Part of a small language model's weights.
Size: width 256, 4 heads of 64, MLP 704 GeGLU.
Architecture: RMSNorm before each block, rotary positions, biases, tied embeddings, attention and MLP in parallel.
Training: a variant of Adam for these matrices, 170M tokens, 5198 steps.
MLP neurons of a small language model. Each row is named by its layer, matrix (gate and up: input weights; down: output weights) and neuron, and shows model dimensions 64-191. Each number is 128 + 24 x the weight over its row's rms, rounded and kept within 0 to 255. Numbers have three digits each. A neuron's up and down rows have the sign that makes its largest values positive.
After each neuron's rows, "fires on" lists the tokens most often at its 100 highest values on Wikipedia text that the model never trained on; "fires before" lists the tokens most often just after its 100 highest values on Wikipedia text that the model never trained on.

L6.gate71:144155105097101117080151125127125142118129122144115167117149125113115135138103114191091133169134095123148124104167175126092093099109164153124125139137100128144147110117145114101092137132092165140108158119109168169120134101135134106099098209096173143132137157086100135101132128142110100099075112111149093165150098118097111121093136153106155169126082151125114088144122135131144113147144
L6.up71:144103124186151126144150144126160134110122147118169129145155133101114090141124126161108147135123102129119121110152149068130131119124162139139195099155136136102100162104159109099146168158124143106064146120150184150095102126134151087145124173127090160133107138125107122122136142147116141096136137145074138182132128127119149083165127137114144136089144133128144078120151098127115130131130
L6.down71:129125120125090089151141086165131141115140174108127136110147158094136148097165102098153124134130151081119122149177141108117091146123166115149139181122159128106124134108164149098168128144108137106118141142129127156143137123114111132125091142134104145090126114125144148132178162156100123169132134131147073172105097104142121110121130140110110169087108153154129138081149114139116159118079
fires on: " An", " qu", " an", "n"
fires before: "al", "n", "g", "ton", "ick", "t"

L2.gate139:130106115100095137123150147089089068104136104097120131102128110124131119127140157133143136127124128164134101155123106124115115124125137192152148149167164089153109150129150134163088137108146120139108163085155079151143136152162119179121114110148149148102108148128097135120122135163084142127114106107097140118147097095153156161129106145119135106146146107172100083139131131093069156131124
L2.up139:131085137133136128110149087072140157091126102139134127105169110128117133125112128147110166124161127157111171103134138074171116117108174137116106108167147138181100102076125137131164146112180125113090113140117094111154126134136119104116131122113136128083105132124150107158137152107100161130150114138131078167117114107141170139159115116114100101131137123124090104108119092143131166142125
L2.down139:107147153124112153144129137156109145151152167074166082152110159132125112144134147136132126122109166117173134166100141132101112111111130180162141114140121120112146121139139116169113098124109112183099146164124109142119130111171118137112135154109105120168120109089129124127133108161136103117111139130101135131177124127110112129109134155089120114099115122110128139131150133170161131128103
fires on: "A", "U"
fires before: "Z", "F", "S", "n", "u", "T"

L5.gate129:142131109171120121156101085126158158115171120112132159127140131137103105145163142152119144155110101114171153086158124097116074106076120121141142128134126182140113135090116150181137105090107150127098135101083159157171112121107121114142089128108161085138136139128082111134127085136086144158152098116174138160156126187132131123150102146137102115124092124093119163113142142158125117150103
L5.up129:108180085126132131124151102165154114122156150144099162157141106120143126117138120098168130072103141132159095149082186099105102115135130136139119156146113147128125081114116138115158063148125122112103174120101124117114078145127101124100119151138139156121146131170124139122113129154091178124107103104109135099145118123129147143110096130108126126140146141157085129142105111114157140147117
L5.down129:168159108151136113092087111168134094144152108115108173164146112131124109142132116083107109136152108136175147083125152106128171115143109165135125114110158139131125177137182185127151127162161160124060144122111135124155108126145119103102147140153099122165128091157095124121107136142121153139137138107106154118123136148113136113148139145144140128132107142139116161167121139123117162140121
fires on: " Com", "om", "am", "ter", "amp", "or"
fires before: "p", "m", "b", "o"

L2.gate153:130130103133139138134147122136155116135137116166134118150136120138158149144115129156115085104068163184131127110118133158132106154143162172124158131139129116153131098132146132125083116147146101167129104122165130142114118095162137111143138137144117125143118116146118161150096146117121125168086115112102133136129110077093114117173129119106129109089147122147053115169122145089102140142103
L2.up153:141127111159122131139133137140179097127111131113151110114141171151149142146083101156110131146134202134145131127148110101161128181148138147120176073154167122174153138121153182125113118102103134114142147127104138153155121130143157101107149152120112129126111132138123118135082108136093113153151096136124152111139130090143144086107159129133156129124115112146111101116130143148079147104122
L2.down153:127116142130174140148107123144176146125129116181118128145151083100147131154145151122111120123105135111123132130121139137148109133170081186135141152105169146089150094113124133136117104135147152127102133102136151142088111140112124122120158120159129103153148082121093133151110195118136142134136154121118145105133176120130138159154119146127127136050130127114107165115112111148111143155134
fires on: " re", " Com", " im"
fires before: "m", "p", "port", "ce", "b", "pl"

L6.gate417:155113165109089152159076128106116161146140156120136141127166125091118149079161119139127138090114134125146118132129116139117097150135126145114166133123124141133127116096132115079149117118115121097101117119084142117137119096136129124119102144126126154108130123133162141141100145151154181165143090110112127127148113145155097134079107129165168160126119125126162164133181166165123135122149
L6.up417:146136131113104146155160179106097154125084114091156177090130164089110113107152151146108131146123157118153122104130143101112159097116103125154135176131171099157118175139121139115138155091150184113079116092134141114162140165158139167144161074135104114111167124126115134182141153142103110129117101133124123162134131127158128168117135127133090111105087126104139173147135103148121142089122
L6.down417:123142121120150165189132135152108143085097118118144108110103141095113118131127156110102106098139116091134138136105135143133163144174144149162091146121100100112131113166144066147131132116112116143113118108121111127103127079117109133119101110149058191107069115142147106102133100084135114165102113141129130133117116152130144140121146123064119112117135091137113164196163125106146143162150
fires on: " pro", " un", "our", "n"
fires before: "t", "duc", "it", "c", "f", "v"

L2.gate375:166128137118115155102145140145092138084121122169174101103152107117152151156117120166134142135106137161142114120092111131127154165129179125152152179146107139156103105134137122119135132152122110150127181138194135173131112140130150151106102153130162069104156158167124133136141154150142123118079149102120123154107083135120159107138122128139132117103099146124117073161165117090147125123107
L2.up375:135133115106103133118191126151119162112147127110143137111171124129168145134122139164153143137117117167130150120096107122126159129116154115141132097163072123127131093125140159103140113141114128135116154154152153180141078145106159162136126185131120098114169109152119120127128124138118142082109132101101114123146132114114166155128145150140160128136140156117106126112138151116098143153097
L2.down375:150117148116095109087146105138085140101145142093117156103095166106117125139181141112108167156104117100140094142161164115109097135124162144138117123154140136105130103104189144167146162142100150128152156177150116135168151172123158175073081139099121123147141126122135147132094159149091142144137104134123122118132125112098090139132155127141142169126131156148143142089136124121155175112076
fires on: " An", " an"
fires before: "n", "g", "y", "t", "ton"

L5.gate169:105186079076103137190183096082166115144163087159131186080155143114142133079167165126142099137142159161124074144119101149174123090158110172150114116072113104140130133113145157143143113099126104119129188115147135168163107108144113143161139129150136148140149144111135154121151148130127140121122117078151093158152102092155089149110153135113139130116121093132105149124157119135132165132108
L5.up169:113105085141088120163151075070153114141135095111148146119131121106120171104174153104168120108110105157161089115136123073130152158153153144109142158092129147126133133144127153143144126102101135118115117117120085130131117108126127125125128154126113137138128170083156124124146128121108111151160120122123103144151086091123128160156135127161078088120139091161119113104176148153153154128114
L5.down169:109085172114124118101141133154112099129143135105141154115110170139125122145126160118179167154118125144101132134160116165103112110208109149160116098093104125096129117127123144134118149132116136131111124138128092150148105128090117114164137084098137172143137154163098102111125132111145103130126117146137124148086191142170151161100103120155100171172126132110118131139151091109133134121134
fires on: " stud", "ud", "ar", "in", "uc", "ad"
fires before: "ent", "io", "ies", "i", "g", "r"

L6.gate284:128123140140106167160105139102096177132116113154129133130139149175118126122119104153135133129115144136109142155095113083151144127123119135131160105138150111148123148146114133109137159100108105120103143136105095098126201110132105101115132183113131122147156118150152120121124085173136105135148140123154112116133130145112164122117103119108110128152123141132196167119150198187136117089124
L6.up284:110115116107118158150163123144113119123114147168136136142143128124143133138122139135144129162161143088084146114146146133140140096138126112138149117151133177155111154133128122162127126115112125149132166126145134092124141166108139135148172169098123096139115115133092119118156123153134098096129142136061141113146114100129114164173117124150165098157124137092119124121096153135099135115125
L6.down284:115123120115108169152097154101084074126109126119108141110108087160136134114177114116140139090100198109117105151124181125094152173123148136150188108114129118102146129136141082162118115128129162151121172127144128181123158150154137085156170153148128113133130107084140139135129083105155121123149148109162121110157111132101142151111105152112128141128120073088133117106117118140156113129100
fires on: "ec", "in", " sec", " as"
fires before: "ond", "k", "ut", "re", " the", "ies"

L6.gate375:099168129128137128111147082080150131151145100110092125096109099142114119116139157124148100157090131144157110101158144111163155138161134133131149118113114148158093154102158163123133149167113132118156116130116133123123115143125136117076083094122120117090165145140107122141148124109115101081136102137143123146146122185151120127116172171099149110147116125177143134159133118144162107109117
L6.up375:112111119139160120126121091093157111143139069107160119106116107100135106111150119131146121156069143102143116107134184116117154125115137134110127137115077153126123119109138121108118116136130117100139116092123146122128112103143134081145156098127131112097158125121160083118139075137152074093158119157153106162136125191138123112127176122118182072124122111097151084144163140136159124177121
L6.down375:156143124118138152136087137110116108146100152142152120168140150197129151133127133148150114134168123122119106147157171135086151108125118114126112107095142095153106104126125146149146106110134120109109169150134097098147144149141122108128127103075174130122131128139136119130083148127150137136144148144138165156090144126156155127071128111150146140145095121121158112099165146152125132144180
fires on: " bu", "il", "\n", "l", "av"
fires before: "ild", "il", "ar", "y", "\n"

L5.gate565:098121125112142167147158092150174129143149128153132115127112115086101150083142168103102136145110164174158122101103122147153107108140144119192133080120099155135132105128123117138174155179140094144132187098119191135150128135145120117087119144136116183080126122133103157134154121136112180114142109129131123168111116126125121140129121156132153126083101140162137135138132116161132195107149
L5.up565:135147132124145132086154104114145164151149100129139147143081114086176158154126119156161126127133147133112159118114135120101140114101134118125145141104137123105143077103109163131156114133123157121132163075138097100111108107141113128115077121146111113133162119213147116171136079152151130093159104121155139166118151162129099142118109138153129150083133138162112127148132150120109116155160
L5.down565:114156144123167128128121178119109122119133132117144115125136139181109113113122115110104071089086113108108133142169117123136120129131158107158106117138144106108122108103106074139115116058105141127164139134121158120116127133129129145104113150083123146132135122108126148120124119100110092139137159127121140082139170138132131144123137148127110108119154110148154123109122106154093111125119
fires on: "\n", ","
fires before: "\n", "In"

L8.gate615:120137154145135142129149097113148121154144107133132159187133145148165159138133098144150149129173091098150114144111123166098134107143137162102122100117095074165151083133108149113095159127096114129112149084146150087131135111129126101133073153139150153160146103109122122095136120172141123100118099095124136137182146151091072123086140139123115134102116141126125087160120156120111151148121
L8.up615:116119098119110139113155133127141120117152131082116162117131130129091105132131170082143100182143105153136083107130140154131144106132121122133159128131144064117106180146127109143115166128117108124107173121125122135142089115155095133173156163073136133115136138127115111136156164094116118087136091122133140150177131115108136129144156087165098120145155088135091171103120129111070132110129
L8.down615:094139159134152145128135132088128147166102136155131122101170079108133126095122147105139118152140076098156090116126138142124161097152129152103150127148151137138106126156115083139130136159164116121141162133129154108110146092168098131138152142081107121139111112090123178166136109125152160168121127106122130111141092092117115165118143126125149070157156115114123096134117112106119154121155
fires on: " con", "ir"
fires before: "d", "c", "st", "f", "v", "ne"

L6.gate294:140153115060145129148150138123100149119157117169126105138104107101098143128112094149119069125095138135119146133086104121176126135121143111096083086125122136136121102157157116128165130146084135139127168125160162142139143140137115083165154158126156146123089121106126154151139143139132145116133128113140122154107106124079127138125111141114143147115148123147114125116114138128114158139146
L6.up294:126160135086088097145118121099119141101114094178101134105107113146103143130113136151169111131142157209116082121124166163147139125151103104138130127140133101158109122101141170143098147127117180162089154163129157080152125145123122164173124120104146116116152152089107134141129186152139134093117109144130149148138144139102098136057130127163176144120115151159139180153140127123105082090117
L6.down294:169153142098159104130075150161134147126119138129125121112122121176158126125139155114109096098116159125118135110149101125107137092133155155113153125097118122121158136155121125132152111140150132121092129141157163134127098150105094132139151143134143143142159138092103108161136138142125139172171139118082099121107164111148130081103145147117121118116143153147113105094137139122123134103105
fires on: " app", "b", "p", "ost"
fires before: "ear", "oin", "ro", "l", "e", "ed"

L2.gate283:143110119153123173163081131091186185102123172141115135145148107155127143125144125145111079111164109124131113084127128104154141107103137149182116113133099176129137094123139148074099114143119154162141144110136142088138116117154089102126158131100154087126117128105113117142153123122079150131105119119145128117122128127163114131117120122130126092153102146119103103097136130141189114121137
L2.up283:146117157162146121097081149100111139155148182119115091154129119143108141145133143173154127143182113127175127099088133110149155118123149125134138128115123134143147131128122142141111105115135175140149159095150089100120105141122086094137145126142144102117112152096138131161138102139140145147124136145104119072153145108137120148089100111127109086138123113125076052101139112109117154138132
L2.down283:124095108115195110106141131100151126140132167130130109140137112135110143141165160143142113101135082113141119132153110107145132096097115137131115123110133127150171140128201134153109087138162090110158140088162173077117088113130141122119155125124122121141131123094111140140098142147072117171109157114096130122133187100118153099099156124118099108137124097127103147096132125136135151083124
fires on: " con"
fires before: "st", "d", "f", "ne", "v", "c"

L2.gate486:130161123102123137100162168116136118119146168153167138111159171101100098072118137147134129134094118152120110096151145150100142148143135171130101146146114143085131106116119140107159099163133158144139133123132117124106170113104131125137105110134156073165126106112139138159106121140156131132100145082123103109092132113128141111118119119123132082116145091161169082159156131123132120148144
L2.up486:183086140128131158090158131114091183126108127122135148120145126140097111113100131140132121151139123143110123114152101094107126150150128147107111146097153157134121116085096109129117097115132140114164113117098110099105147126122111132138121121150118108167112143125121175159134175093149102170118148134182130143134125095147101125125156076128119139120114113184159096133165111117145079111114
L2.down486:114164141123105112165129120110110160143145125122135097153105147159122183118112134130123136128108134108093099098136117109107120156105134156092082121079115131181148084131116110085119110086119109142115139104105148094124102110172143139070137089180107125129154101143109154141164094171156100145129131130130083129134141161140103118116139134160116155156148096188117144115109116144154146128131
fires on: " de", "el"
fires before: "f", "vel", "ath", "b", "g", " Jan"

L6.gate385:161141103128113124164143110087116162185143114122128137139163140127129144074120161157147088121072164128139108096170101128141083114126146157146119173107111101193122129167121112125120159100142140123121135180144144147131116107117106108170126109148149116104080125135128159138122109146123147154147111101110112130090109133117135127143129104134151139094131131135124106122150147132143158155122
L6.up385:171100119098134146156118117168104156114120086131088086106150156155132088143151124156120168142097145115122119117172107120105139186137131095093139108116114157124106173096165159170104131118078111106142129132097160129106160135105103145160107137150138136140164143104152142142116141139149147105145079124142165144084153099132140153121119121123089155109132139151193147128136160118071146138086
L6.down385:150136121126125113133115138117155147140124121146118138140113112104156142129085129120157097133095115111141129107119108115073133102117161140136142137132152155146126103132111108140139123119153125178091109156119112101139130144101136145175136080132119121103154148144162134147113139146109146120146113163119122083102152148136116150129091122096114153150143148128162121116123173147182110152058
fires on: " app", "u", "pp", "ust"
fires before: "ear", "th", "ro", "l", "oin", "ral"

L6.gate242:179125135113125123110133137115127137153112139118124150128130146134140127105136150172098092165127105097104140114113168164142152108116160153097119101142106165122151114092143170160141138120150109133115100109119143143121129081104128109128136136116129145055103134096114145127163124120140158133104156150140156106123117123125136113111173134145092132143127102154088109083146147123167089131176
L6.up242:157110100161107132104136137126116116155107136134119122146117100131101158101168117120150116162171128096113105122142160116172136133121156095106156128108081164133185174165149098111131134135179082149130105122134133124113128143131128072117153131140113126120096124085128119143153137130157082131098105122093118114118156122115120144070155132156139112067098131121123153121108070138159121174122
L6.down242:121132136128147136112129142119108140134105124128104124099148136141162181091189122117106108170149067129095123122147122133103090101135127170113105133108147108143143125128166133133146137135116101139138110100145128107150098097122147132150092151118162142130095108089113143190129139133130153108107117143125106125143127098094137135092140135112117103171136124144105141135131152097115123092104
fires on: " con"
fires before: "st", "d", "f", "v", "ne", "c"

L6.gate545:130145129135110101126107112113155127109129106141138161147154124160100131126161131098115118150133140122110114112137127166143117140114146126159119126149089121140152131184098096142145157164114087098103127106156089139167136128089143075124176146120137159108116152135105134147158183121152118119083132126088126098103080150103093156138148082117141139129104131150157124123120120119122134121162
L6.up545:075113138166140147069143120105143119099144114129132120115144100122115116177164091134112110154109138132170126131097108116094143117130134174138174122137146112162096138121084135107115135127179154116108164099115122131175125124128150159144116141093170109077126114121162111130116132118127134138117157105149127126135171176157104125147127131147091091110119149138126128152138133156121165114145
L6.down545:138107136093118110124151129117168113148151121153106127113116070127065176105136139139076152110061100117128151110160116110141145122145139110151089139123156109125175134148148112131153125125119139169104131127116130155118107118129165125115160127175109087116149119139137132109159120117109148069127137139119084165135136112116110076133104112128118137134115117111088117146100141145103100139109
fires on: "\n", "C", "k"
fires before: "-", "\n", "P", "+"

L2.gate435:118092111160135136160092150143100110128125128119118121136104103194129185134089124164126115125141169152122129086116098141118109112142133122144154150123122151122107169151124096136087128105121108126145138167143091147120152160133160140145155124131187127146133168105137133093117145098126115175104169128127128139159134152108106118134150125131125129183113084107139119147128121160090121114121
L2.up435:118149125133148184144107131170134109122156112135126107102140106153132137153139166124107130103148120128156119063126156121128127127130145139202141155127142135152087135101094129144104099132144140118121147147144086136135128141146114130150141104118185149120143124100147131095131151122105133130119175117148116150131139130104162117121175120176125098155122084101187150133143121179105115126114
L2.down435:083111117121108124145158171108108110118133133127142119162107148127096117156114125117132134136134150124127143147138103132141148132164117113137136163131108111126157123139122092129047102079125145136139126166094116152123160101118147146127143126149131097119120140118104106112107097145110132122128146127116136134103238109153119109155100127133137109199139090133118079101109131125101077145146
fires on: "5", "4", "3", "1", "6"
fires before: " |", "0", "9", "3", "4", "2"

L6.gate283:149162178112105118107132138068094126128144099127141129155185102126151132146140130161055122181145125179184126127106132132130149124106119188080084155106084117113102126117084149138115141100152068112124126123115127153126175131131149105113123125116141131128149140138108122143106107107058141114109123139147131103121118159136120127148122116143136141145134118132152134130159138104135142146140
L6.up283:127138134172125133133137146089116132126133164120144154115129131197154132124154109127140115138124155094120079136144158128118128099126118105142139146189157115143138161137100121167133147144118146073148107095143114145163099146129104128121100093092144150097058143112139145091165114134092108134127187092149124121115128140094113089120131117093096164124114116069124165139187145151156118102148
L6.down283:079139104137162088147152142102104066151129110109138150138157146095112135109115089118084112126111133170176157124136155115101111081102130130129099112164172172159113096116139146153128141121124111126141132112186147137143107142123108110149132135114117093161147105086090119089156152101114139118120131169137131091130129093093158131129092083115150133132129108135121137111109171133138161104151
fires on: "and", "if", "og", "ph", "ce", "vel"
fires before: "id", "n", "orn", "pt", "op", "fer"

L2.gate383:135147078137126160096128119147151150140124131110129137164082123107165119145143116150114114157125118113105133119141127131126121139125145121183159185092123084137074141115097106130138130142145121129115143173142097161120130163122104149152146138142133136115134158108132164100114138128150181102138163084123111149147106141116109150139114073118099088138152113124204114106126109179105133120121
L2.up383:128100145133084181122132138134161133133128191153131161111111149130152148107117137146096144137155175108129145123129108126173100159129129110145169109105095173126149099141145110120103182106112151139126130135129093081143135095154122101097154135191096119101163190092106130147095160143111107124131108138135127111103136160134099121126115140138122159116130109126123152126142116130135151161131
L2.down383:123114122133160145131179127111113189134133095104121088137113092117122086160191114107121131119133095109109090116119169115135153163193116136149154132120150123164098172099150151138102101109144119139148135115164137162111142121179131133130092110166123148132180128129128149142145116139131121128123155176114148134135133119122154185133118100119146108134127119119166098142122174131111193093145
fires on: " Or", " Te", " Ar", " O", " Count", "R"
fires before: "d", "ig", "x", "t", "am", "ch"

L6.gate500:121109168153099125100169141122117124120101102100132124094132107130117139110139120113141124141115125170132140110119096111172115095109193141150085175117067137129112085142097128155129104158140096130117116126104137181099146158115123150109125126136125136184132140129119130130107122095097118115114105150141090151130097189100152120164128125115151144134069133167131134149135135148159127120128
L6.up500:087145130099156102142088139122093143138062122110125162143123138106190091136102103127122118154110093109093160085131112074118151118081176122110118140134122132138123139101148128136123156125154120136136109130071113144101118081123171161094107139122111169121182136183161151098098118092120132113128100078150080135104121123094152096140095140162086139139149115082151107122146141166166087125185
L6.down500:145142155161110184114107167142116110094130138076128106136092132129104102153133124142141114137143140069132129107148107172147109121142075151106083140155115137166107133178131094164104112138115159187142155132127139122109100131111135139129126167110133093210103122125161129129134167128144121121141180092132156149138123124155168131130081121147121126145094114136099150116131111089145156153145
fires on: "iss", "st", "est", "ce", "pt", "vent"
fires before: "ion", "ed", "ru", "ic", "pt", "s"

L6.gate459:158121127156103142154140138113106148108129115110138090123140101205106129132138102092070105148113162139139113132111122139187077112175148110161104133135115143140112140182143151145126129135118074128153115133113105118098144140129127131142114134088122131108094128099118189164133175122138130154078100118129121131106104127107125125121134117122045122129112114111131128151154114128089144150162
L6.up459:112137136072146152107130116086086122116124098147137098158153130160108121136153109173151102110136118122129091151111128125125121115122127125151170119091134150203074133139118117112140111146159157134138132137107111102157120147122178144134169114100154135105174115130158145137168123160102120161173159129120122108100165137145108119183102147144105097166137150131107137074130163164119199099168
L6.down459:112141121096129123152142096090165140124102123121118139123137082084132120144163157118077158138105114117148140132152127114154155116135134131144124148106122108170125171117124143131126118148082139139130166107141103091106139108104205114147155139168135118143114125150185144149171124136135114090124162152149102171096134115080136122117112144118126117145095118136095131099151115139120116141141
fires on: "\n"
fires before: "-", "\n", "=", "P"

L2.gate447:099137134135134161151127152143108108116099171131153115111145112153164164134121114165140093142106140144134123070123104178113145151173151107139126140104119156098131110133124137117099090119114133122153161164125090152176145101173113154142072115096217153095106095099105104114124102144178127150121116074140137113133143140136132138116125100223123131169142108124133148116124126147103125091147
L2.up447:131123108116148177188121122132159141121112144154141113113163093149157151128100128169111130103122144148157148077144121132157145152155153104135140180104164170127085093130143120115112108116142111133130136174156105123207130126148121110128107147099148144091113123137098139117127135166150150164155137116145118108107141157133151126160132104182112102160211105132115153143134136141111129099101
L2.down447:079119142119123151166122158122150123163153091134133122183100163087120120140124159128129128135125156105108116137130099143135130117129153127121156160118135072115116152120091103116056134117144140144115093167085119137064135100128152156124114137131122114125128126146133116112101101106083097112151163153118144162121223114142129104167131110112155129178125088127161087122120131109087074149131
fires on: "7", "8", "9", "6"
fires before: " |", "5", "6", "4", "9", "2"

L2.gate206:156108114114134141138132093149087149150130125131152163097115090109158126092152121166114136133134126135089154109116104146143108095140132173118104111114129168147136133121124147117086113138106101124094150132112129146164125094165123088135154134122173109114158131142125145103141125175131128176151104059113148171112100106130123132131175102107141141132139151178097171119111139151155112157101
L2.up206:117131118132116098148077108178102123121137146167099142132100080170149194111112127157068161144151136136108132126105117121132108084081147093112127103118157141134109178071124129101122113156123109127097171105119136178135169122158113098107103160127129153137166133126087146088143168112093156123134094083106128125134117134139122107100120135132162148165082097097077142149137090153170131107116
L2.down206:130148124168179130144124069176076110177144148131133162100157095106142127134110175171148127134132112118123159151121126130152123113142138151127103129098125159130135145112163118127113163133137106147111116118132158099140115151122117097141158133134111133154148094157090149149150139119123140157109134099101135159116136104156120142101119139121099118104127127124142127093129153123152154162143
fires on: " includ", " com", " Com", "clud"
fires before: "ing", "p", "es", "ed", "ment", "b"

L2.gate190:152068103125125159122145138120131128091152149131131161104108137192101125128066144154160073149119093139119101079148106103169129095112104147126127101117140106140103141140121160103120080155137150107085162129123106141136156089124114139126105110114121113139142102164075131191162131103155128146140173085106077094112106160153131126088124107137104116145142110174133146128128124106175073139116
L2.up190:065149155120121121108105156116141121113144152138121146133102129129104131113098132113097112119072154070141100152166163112148182095113132138137114152118133111140122146108099098120175117139151127154108149130144128114149165156123140148104093141136137141097107113093069139143173082117100133200139144122115108094151129162121133115143107126138138116144148139124147150137155123129183115103172
L2.down190:134151080131109132163178111118124113103157157140130131122154137154119172085130117184101115144118080103103133114157115102123117111116155146118111125102095158132094098131120099130134139116137089162126081128093119127139112126177109131156131110126060142132088130109135096177125131161148155150145140127171154120186126089133114173111121128150189114161123137144133146140098105136133149125101
fires on: " de", "inn", "ad", "rit"
fires before: "f", "vel", "ing", "er", "b", "g"

L8.gate267:121132146142118106161128101141139104172133139116125155146143142142131166125087118138122136106044168152142130086125156105157095124088081157114116159164139127153158131085137152129138128165167136150136140108117150149154151144151126119124119158160135115136125135149120112118129120153066136135105141141118112163156093149128147127115150126094138128088138145134067141181185120137158124134127
L8.up267:142149110160127131138103119134179094115124131143158105130121101194143135124131115149166126113066159141137115104086116120104114106125124115075113116098128134133149104091158154162116087130136124104098130120104187163126088154163111044154096124149160107144145115116090148118123108152129125125155120116152157130155146122131115135131123126134082137098093143079111127153134134123106152136122
L8.down267:108116121183148134139174176123158130148118072135153143152119085114143134109065121170107112142143115145141127089117127116113141076153088175118099156092130183074081078141125150114123192118126139176156127058135122127137162130103156106119148118132129113129155121134122122149126142132118145123151140118134141147121155139106123136117118130117126117108095124175119090115106137122144128129137
fires on: " Com", "om", "ar", "im", " com", "on"
fires before: "p", "m", "ing", "et", "b", "ry"

L5.gate619:174140093107134154164142157141138181131145135123119128116145100118131107114152148133103130134140140103161105102107141110171196108110131113170122089102128172176156115087139131137146135143113106142120145101132142127133138150147112114150160154111116099110137118146125144184171168141094165106132111142139106142162120145127126159108106135134071116136074152094170141106137134117127134149163
L5.up619:156154119074136167135168121133151119109127129117144112101135111130148116141172138142137123131172134091156095111094145133173155133111124110160158137138121148134177111104147106127179145165154133143091165110176161140145138162144143134146149141135129113073120123133136158151161166143127143126087151126114087101126138143131107179108145101137130108137123147119183122089186138119124125165142
L5.down619:145099148115176129126133180185130097121107097056127089143106143181129089151150127123102188107157061103125116146108117129116131105161133167121155157119129114100139139149145142168102082107153094117108082152155112114133146116146160120110116098160105132150197108117145093122123128101151129139117151108121141130135185106095150109134139155117146109145121155114115104129128139100134122097116
fires on: " New", " Or", " E"
fires before: " Y", "ig", " Z", "d", "gan", " Or"

L5.gate360:114164107095065167140152109101132150136121077118173166098133146120150156130162156142110103116128122072116102091141114140131110121135106136152131172082075122103138132103076121125137173172093091102118154142127136137121110119148132155141124151174121158129167129129116100112092129150111137172132149133113142157152126140118111141092139083098160135114130145141133113145112149140166146152150
L5.up360:114115100119127116121128096131166099153115089114119153120121134141221131144177135105101111123155098099155092107133147156131089065132116126107124111167083107130116128098069090144145163151125126101130165158117138098148087096122141168141116102151120143143121136145112075104134130111167155119169122123112172139130141092150109146145159079122166089123152116146109133135086116138139148149153
L5.down360:121107091148121103092124113106161110148115126132107145129135161164120157159109074133149168131110144130077134126159157119141135142112174140162128128136112134137128146108088182164111080104114148136154114144147103141137137116109164123145180127089145184134159117115125106088130114126141141137113164156141126142139133094115096120098110167131128129112141128125084140097136079075116115093150
fires on: " stud", "olog", "ud", "od", "k"
fires before: "y", "ent", "ies", "io", "ical", "ied"

L2.gate301:150140110080102130139131130139099127134138116150121170084153153144145141108128105141144095090109104135091098104099140122108148136107131131145092102155080139136151120131104078092087142145092124112126163095119129103091162129179118140128129148140111124125156154154097137111126127153157139083133097139124114127116091127113091132092140170151114107102161106107140156166151109143100128113169
L2.up301:149118146136142108142179110157114087147078134164130133096129151120118132161123146084124127077141123067090158123151124172148125160132121099131147154169154132151149139146126140109130122099125127117142110090126122133129116130096123141124180153147116119094112158112121116092115139137179127154132126135157121141109121132137114126113142087108090123118124124125103112114141114136081146108138
L2.down301:143139155113135135087069087135147090140129095178093179087135129084120121132082137136113126099128147147121151154112111124126120133130115129144172128146082157137129151155120114142131114135124102090099148130102102119157117140127142147161177136102145160135117092146148139103153079138107128095124132144084110113146108073108108135089138125135127168140087149106139135110133131134117137098148
fires on: " reg", " gen", " Gen", " sec", "ec"
fires before: "eral", "ion", "ond", "er", "ul", "re"